config.yaml
n_head: 6
vocab_size: 8192
activation: "swiglu"
positions: "rope"
tie_embeddings: false
init_std_o: 0.00561
init_std_up: 0.0317
lr_mult_down: 0.7
beta1: 0.95
warmup_steps: 143
decay_fraction: 0.607
batch_tokens: [32768, 65536, 98304]
train_tokens: 900600000
MLP neurons of a small language model. Each row is named by its layer, matrix (gate and up: input weights; down: output weights) and neuron, and shows model dimensions 112-303. Each number is 128 + 24 x the weight over its row's rms, rounded and kept within 0 to 255. Numbers have three digits each. A neuron's up and down rows have the sign that makes its largest values positive.
After each neuron's rows, "raises" lists the tokens whose logits its output raises most directly, leaving later layers aside; "fires on" lists the tokens most often at its 100 highest values on Wikipedia text that the model never trained on.

L10.gate833:165120125170098144171140144108112131137145134145157149135164158105152184121171134124127123114173136167144110124139160160125126125106118105142086115099089135160147129108136139129123122141121114131138158122128139090113089117159139110144114123118132095068130131100132160120143142119144131136143093144137115156091123154094134137116110145110123120154131117101125121166099154117115133178149131139090116158156130169185148121136112082139127114141098106137137118134124132131111134194139100112153146143142132122105208093117110175172105156106158108100118166144099131106128113134156156129
L10.up833:127138119106154130092146139147119104097100110131128157123180115151167153138132104156164123115166139163143122071140090142131158180135117137150143120095086107129106085167163145132118118125164098142142133140118153109176090075108097144173085107142121117105112145139126155094169147107155145149131115136081137147126161145114138120125146128114120128117154124108159137181115118141156143145158142157133136126116142105168087146124083101126127153122138109152098129112130101122114112107122101140130126081130114155092136132157101154138143078144134098090136150116164170104130152173084139110
L10.down833:099107121091150130120122112142108096116158125149183146150112096104156175164125118125157112122153127101151132119114135194175107136116122139117129105119097120134096160085125133123094136121113109130115147141162157140128122082115152117141129141127147144128113154130134109097076135125124101153100080122076155081141139171130093123118173091113152143116146113119142079144089139156147143157133152157168111156162134101131106181095135119118082158111118111108114161150130101146158134148154120161163151143134104145123167137112145177121133085113150136168127174098131129105166162053148130108
raises: "er", "ers", "ered", "an", "ering"
fires on: " =", " west", " East", " south", "lic", " east"

L4.gate102:147142119151135149118144162161129157103112113137147155155148143163073149145109125130111090142107155154147142084126131138103089144135144178135196113131149099128120152123135149158142107143093080127142138097090136094143141083114128089127108125106124130115136085099136121138116083164081123156142062132113130136123098105102163118117047169094164109112158128131129111165076124104095116092104127120126149145134148090137096111138102072109132127127167138120121170121114114120091149116086126101103132147122139124137150122112127164078098167128175144105139143153113093095139123103092094149
L4.up102:127115085151139142119110126157102124109135115119128109127151158108075140143122123109151127166083098088124085087141160108129099134132117129159154110084088102102176089121148124108128128133121096169137097103129100145114187112112122079085120100123143140103149124100119098110107130154126119144137109113129129131122131104086137167102106168078096136102145124147118128159085128132151113104097131109112147117122087117113138109181143138088132080142155157150092125132091101132131150106157148195145184079115150110110143156136104140051137123151140155112080145140123115146152160113122153089
L4.down102:130130132135091107181114122110120121124150104102116131072146116109143162083108116142148127170103105152124109097147163086056093124112117165117145153139117108130134099101124138127124160136145108131172139134140086139115157114124117158122117093127100109136139120109107139177088100152152106122135107095076120145089099157181142106105078104112148082141133151117136117090107137091133140141115119160108093134145117122137151110089126158117143116131184109113128101133131107093091154110119121093149159152151143119134158106131112126141088112135171146146080137158112186132119094135081149105
raises: " though", " however", " if", " due", " Cup"
fires on: ",", " However", " But", "ly", " least", "y"

L8.gate17:090135109100138133185153120154145125084136109083134114161172170106169082149094166124118158158126109148123108132077141148119110114124128124140115131128136155156120126106103112100108120155130149129141138154156106122112152135160117111096127155119124159152128166154139147113077096109107125105111136142079071095079123126110145151107091136118127086133149131099177109118142124135124105109136111134077155164106114146133118123152123087123134134144120165139099146195159129152131112129107139147107096096147130125102148100160147179077179128103135163145100107157122097104158162132122112120
L8.up17:064104163165127130149141129127125110078117082070111137094148159115095117162124203148137104122086140110142117128095126132159114077129099118168138153111154121160096128093174133136130160137110091090164163125146096164134118129139093124152151073109159119157106123114157092138138134108147143124140145142127108143126092117122173176131113132132112125132139073111138122139100149132103143108141116139093218168138133123139124147148149161139129154120121140142112118189106113105135151111124116129137110165132097118105177146139126104123123148137146128119145152116129116097113137108108123076
L8.down17:109071139139144141190157147115125146098164113117089141145130127141134092121074094183147129110115098115098080098149129163133126105105076134116090118079123099090103148141140148102140144113093148101122135101119151134134111143127077169110108133150099140130144136125153143116131095129135127127136152133118115105082120143165157117129073131102138076125143148168123072099132159131121109110109122149117142125141119126127109098103083170110107146149162120121141117185113135117176080133081144144151123113151104172127124130160162157102162124082118155095109154134101168108135153189127103102
raises: " previous", " most", " any", " recent", " those"
fires on: " than", " in", " to", " for", "like", " like"

L6.gate708:106162134134105122121091151153098134102133181126105141066126142085113126150120162116156111154169142127113119132123157148119118129158145144155140138158190130131103174095108069104113106123108101120130133131109160111116123116115109087149090155115069133160123110136148147120123152132110107138145141100131101123114166131120131134155142103115127112092142132122089126154157116119099146132105106133157126125107109123120127146134085080106141139154120110158177102101097097118128099129145128146124112127148136139138136163092082165086115123123095131107153104145173140119114127104115109128
L6.up708:129150103113126097176120179163106147141138111145125173105119111146135132110120105101159087162105127105103124140128112120083111137123172115120123103141099157170146181111142138156105122175111127151120146094116159131133148083109140115162105179103073137143135107092145154115111129148115098137123157118122110158123169130107136138082134125118086136106130115127121130158110129125104144162095093115159101105047143146146156148151113077093136131114123115146124148131120122143089127129171105082128150141163085111165110182150082112131080107117152112069124105125109129131115104126130111210
L6.down708:149153120117174125144098121156099147155157157162107134106158103127128119138128135068128123149122130130129194122061140138100108096139135143090150101166099148123103175117127149139115077156157189192148154091133157131126097137117107126152104162116070101167161124136144131128170123156158110160137120155111126089148171153123166211103144111099118118115111128110095154139156147134132160113129127137151165121125111128122109125132137118121149156143116125152149092145107089129133134129142110129130120123150120122118103127111130099088129176160117160094082120119152149094098115135095146152
raises: "bin", "bit", "ber", "bes", "bi"
fires on: "b", " rob", " Rob", "rie"

L8.gate327:148121117148124176100121144130080105119118130129158140130152140111128110096115130157116085148144153175151122139131104114031102056141123176114139116135144117110100159130131160141127120149108100146131159140088130125164138131105088123165120124107133139119137087089155103122115135158123093128116158151103121102097120129128122111149090129157152128122122089123160135146141131138141150155126148109120065075128136110099156165138117179122110084094088121107151143113119147144155176112144094119142154121161119116148095137176169116141106133133151130100078154101153148126153147119119129110
L8.up327:163110100117101125102146139148112132118062110114118109164105128145138124154147152099147121163116184082154113121107117124117087109159110125136143105125112124116125143086106110190126150125116142143143109130103135133161185123130104114108172133124101130110095160103096137151097110106175092133112152105150159111085145120128124151122134110152138135104143094162120079124126125120121139131114143143111101100141120099103136159133177177115136120115152121107101138151129139116174154152094110204160134147137177138130117146115174168129144128095141116132093133125131130094123125126081157164
L8.down327:164138123125107120151100164120075135117148109113180103133133138126134131110163151134147106148125125134096123108140180142000181137116103155114142124142101086126136121144126136135131124123078165146159119128126102138158178114128083123146110082116119130146115103153102116127108170140137101112138129130081106134154130120167079147123160145148138124200106154114134104144140161130113123125134123108140145147158121126133146140114137103111122135134110163129140127120137162137105121130129107112124162109100112161162097125166077134119151145164139132114147153076089148115128108123121160101
raises: " is", " includes", " has", " was", " could"
fires on: " and", " then"

L8.gate730:119124113125128104123123111149103131108145105118129152138156119109102142147086134141139093154120111137114150136170109172083132129155094091151099134074120138110167170212162123149131151092152104132127083125089103124198087154134116142157104133139140128115165118122147080165135100151085084127165114133184130117122142117113148132116126156088120143140153153114106172122146147144124128180130118102125100118113086131135094129130094168147176110135119166145130139119108126139143156107117148087101097114116090074103091148080141155103111112111107134140118129129155131097140140156141105107
L8.up730:130123164135127134095124136091122088137112127168139111130159118140094161170100126131148099110104111152104115125136118122147127135116130155151096168137111140094140137164130171113135103099165148146134152114092093114098144135123174117190171113123107134104142128107160121091137098158174117110115074113141119131165117156104143140124147136086099123110124155115132121160137130135115138181134138132127131086113136157110145147087115098127129129162172170154135122151095138082098098067115138070118093057168094135106112143117189132137122083114130150172105138163133100119155111124153126158
L8.down730:134088115148148107162140107140118111134133115119107104116124130145143117128087074157079125114119095139163123141157116130081111130095115070122139162095099139139108175132136100164179112115110103154098096072169090126162124143143139126117116152099127097142127129137096142130145090139106123165121113134147115146085117139127169139142110162124146120106077177118098147118157119144127158097116124139123094105098121174132091103112080118104156140129102160184118114146086070132142148130120104157093120139140138091107100101115149136120133142093121075187133161130116128132157165117134100133
raises: " allowing", " being", " having", " representing", " showing"
fires on: " and", " by", " of", " for", " By", " as"

L9.gate548:167115122123104186112126109141170186136094155097159137128098146151137155134099168127100131118091122127110162096130130105123164103123097111142179141157158151106147138150132106136119123102139112134099123130100121146189119131130088112108150097115138114156125145137098160176153124106165068103121150095115123139115123121116167109135124145143149099098139127096148129088135125123104116120161133149121120111098141128167123156126108134146132138143121133164151114137164133134134133105151154130119104106168141134121138112115147085129143075146104093126158118137107097142162096123140107076
L9.up548:104165204114118129071154148140125149120079151108133116142109155120110131137144121123137167103122131157113117107130116111110106151150121110151145123127128130092099154164133149133129102057148167126136129145096153106124135155125124148118122120138126114106121155130094126142139114141159111094094112111140172120118106119102139142161110117152097136084129135156096116140140145132149168145145108130119166121129106119160143162142146119141141150145142150123106069094111131103121149154139130151101154133128147163127134106101096116101144171128096088136120098105133161125150106129174101071
L9.down548:125119124144133129101083106110176154105113112096131127153115154155147079114110149105141111176121109141156137138112137091143165125110114092160136181123149133131141127121123169141095174105167136106061066122199096122189121148155084101139138149133121126159115172155099116121136136145116109133099142093127118154111094129097086112138116135160170098140137093150161163135089157115086098150102121108120142099113099122108085135123170097136085149150149135105120152122098146119166123071154121152119122146145130118115154106169172082134123102148140110151149142141123136102086124097165143119
raises: " families", " respect", " separate", " countries", " children"
fires on: " their", " They", " two", " they", " as", " were"

L10.gate429:114143129142165122070117168109147082128135090118080103159160100126122146170123119122124118151140141138130104140143096138100143115132094160112123156112094178097113165130131146099120153116108109141148129168122142077113122087157108090170146126125140108141148130125118107098142131163132108126127116128119123112104089162154153162091181124117096072133190124145118153138099145097128117114128134160146065140145121142107150157096141120170135119148102106137124157128105147117121136122158165140123100144138130095115124071149124124168144143111101131118151134097118167161138131131118125142
L10.up429:138141143106124147103130170129121131126153061129110129132141157124099139149112149098144117105114151137116140120141154140124116122130145157117125131119114123136082096107149124149123115125096086092169149137126147097115112102177121102111124130140098113104112104140126125118140158101138141099139118127118159144078132138136148171152165125106174179133126110136102133124154108124161134105137116172140131115148145132181113144139127138097117165168165092120161108131139109141143117094109142145153084107091135108125139138158105100139136116152118088128149113105082190118079136104092139164
L10.down429:136140192115108133104098117135112087118141039149106166166097159096107145153123089115097110151140131120157136127144161120018089085141116136142132161141083157133163130104126153101124097076113146079110093151191130117132131131151105118186137125127144118160125109102124143139132124147125118123112107159134082110109056134114178151117124138144093111107156114171105116139126122141136107125110109118121095143149116117159100187105123137154147160182146091117110158128130118139097118143111166120116098167129130134121159118125108120156120157152113150122145127086124166171096157144113125120
raises: " front", " order", " addition", " response", " part"
fires on: " in", " In", "In"

L10.gate738:135153111122139139121128112139102130125136067105131103195151131143160146105078162106161090114125132164126119122077133131139092153172111125188111135156143114108154113153123111076104116157148113138111148113076119119155136130128132105164127148120121162143125110182170152162144132087132111117117115122154143105125122098114136098138082082128129138139075137145078092155106165124124134078160139121098144116133165142143099118110148194150124098133134140094117108127137112120127136143141111143138129103107104147146099107177135140112083130155116119098120097153088142136145079107126123158
L10.up738:124139130142132143120086175118117106150148127139071075133111124066139092162119157126144125145117147137141170133095144122117132128130134143124156123140081157163108128121148098088128133105115155133110140162088158120100100114138104130183141104142112119135123097164114137113175126108102120090103081121111134115104092137171120094135102098094132168117109147145103126120104151107094164119111113122125154123119099150122120104128122109126163124122103122086131130120077096128154074152089131125099110095117130109117094108124107143121095122114128141122142066113135138103170131159131101135
L10.down738:120141113100145155136104140124163088137141168144089142150134118095104118089149123095143119109151156178104130111088132145137094123124146164182128106172123154126113136108153151128138129110143161101105104135093125122131160100122170104106113094135109135115131140131110139111185143169129136105135141082174111086178118121121137118169152152161160174113062138181126148127117105133115126105092097087178162110146127132084122159151109145150105128166167146138110106191092127108151086146154098124100098122102148108140131142114140096152130146115155126135152084174141180089133126134147125178
raises: " up", "up", " Up", "pp", "ult"
fires on: " made", " make", "ake", "cc", "-", " e"

L9.gate395:169128139160130146128171106136124144172155174167122134088148124119116095083090100159125130162110137144145131122135115139154150144130145094107120122143136171118088154093144120112109151137115136147152116127145103159138123111150172117147115071118108119123126133167151138165118136161110123165139090081095121099172161147173116133154131124121102095152106134172115133109124107112131145135142157147142129108142075134113126149120130173090186157169161159136119162130142127142124155107174128140135097138085120110099158098136122088125102089051107125095127101094136117126139099086108118155
L9.up395:144141148129108124148102114178120139158141142126119162116107166113115112165093125129142118123092111142106135136110130133127161147140091151117096132138187158155091150136204113146107097118156130101158135088106072098129179119148180099159151138136131136096097170173143133137137126112118123121138096141123139111155103133147162128150150127107135147133097126169086120134131148086119136125164142134147133101118131143126167119143117131078155117169150115136104118102112113176106129113127148142085101116128077148109135122090159067148124103114088141122099146126101117134143097114155120157
L9.down395:169107143113158107095108121191121119183142155128140134103124108144111157121140130103091141115147133108116140120089135142161148167081117093128042112145167153167071138140140166142133115132137127115159142120127075132129136119117153184128147111158130121131117156173139153166149137140082108122111100123143151156168149156141120148139124151135142152133084158167146130123091097117113115186117154153143113108135091112115141145137123114130114143163142141110130128119123141144103149097162164117149102125124058110085140114132121117131140141157143106095141135117114118127109136094098126111
raises: " least", " this", " that", " age", " the"
fires on: " at", " At", "At"

L12.gate888:101116084112099114079117105153137093101140076125100125115102091093142129113124130123158137139106134158111124159141145107134111114142100113154108145097114088121133106115085081117103088106129120151144093122121122119143103110136159069137145089126117070111138151132110118090084123132130146126081147134154174174126099101146143129140145094135155165123095127101132142160143103157106123136122137146115098149113125124088094133125140141142156122138170125118141096146110118127085146141165148131168114123132117127113083160089137129150124136102135113132118166138118105137154119078130164115
L12.up888:135125112122139120097111109124135158137133117124115143140138120127116130164101118152102128127113131113125157148165158109152121101087065175144125128096104101073125131084088143124132155113150168163185131149184113113148146127183145197077108124105127100142124114122129087137091181102165157129123122141098091078118134132128090153101147171108133125146102173120140165127121101132091126102115119132154159102133076087142113099121117154182138099166104092127100149160132130111148143127130124092102086170128150107076179124118120107109136115139101160165173145103141119166111125094111163160
L12.down888:111131131129145164116133167115165127121135132133096129119096101102179139160122115086129158121141165156128116157140106101153130130146135137191121118117099153154093127107113103071127131096094161093124134143084152085174118087108156121140119128148115127106120133113144131085152119139134114091112127125113130141114152110107137080098123121102126157136157120141119113108146088176119117156105139140106126162108135162152154139116120117078165110154116128141178098115100128120098108140116072089128077128135144150145098118114121174129142154120126146127108165130107137093094148125147169106
raises: " his", " himself", " him", " her", " documentary"
fires on: " in", " In", " for", ",", "In", " For"

L8.gate580:152152137111161118160144133097136113109123119143137100149169093135138151134098068144152124144132101114140077077166160173146113168157134173139138140120155062160111123111160116113129147147147149196146103135122159097145085115110167135116118109158083155174137111095115120120119174070104132089129142164107122135170095125141115106111120122167173151106157136123106122093080145126160142160123176124121098142144132109145188125136151099140101103158116123172127121123115142143104084126107113121128086156144167148138149190108109104150160136091136126118082122169081110139110090115155146115
L8.up580:123106151143140122164148150111117091115130098143137111155130115174155111141087110087157135109132131118156084110093100144150198093149175128136110147082129121157121179123134123148143111140188127156140150131132173165093107100096129121130073125153161123140120124114107104147109144151069074097096143087149077170167098131127099125141105096134129138175157152132132137151112121137112154148152135187095150116100119125145137127155178137106120115140128128138132105139156134097157126110112086135134094114145128133096130154128103086073155110120125129120142133138129141107133122152186154087
L8.down580:166135155120130120093139192128159125149139106077137111159086098117100168125104104122149114134157111112110097104125142056168150161136159073119115151112137067126165114090137084131160136157110134122158120120116161138139131105130122131151130165149131123202121167114093122128141139092114132060114088134091107126176121144141132156159111107118151110144162141141133131158087144152160148117134168088123131140136110103129159135094130120165135141137105089123152085125160164133100109138137123106126088152103113116117142120144108133098113144145102130130149153111078123117095088085172137089
raises: "hr", "hl", "h", " an", " a"
fires on: " as", " As", "As"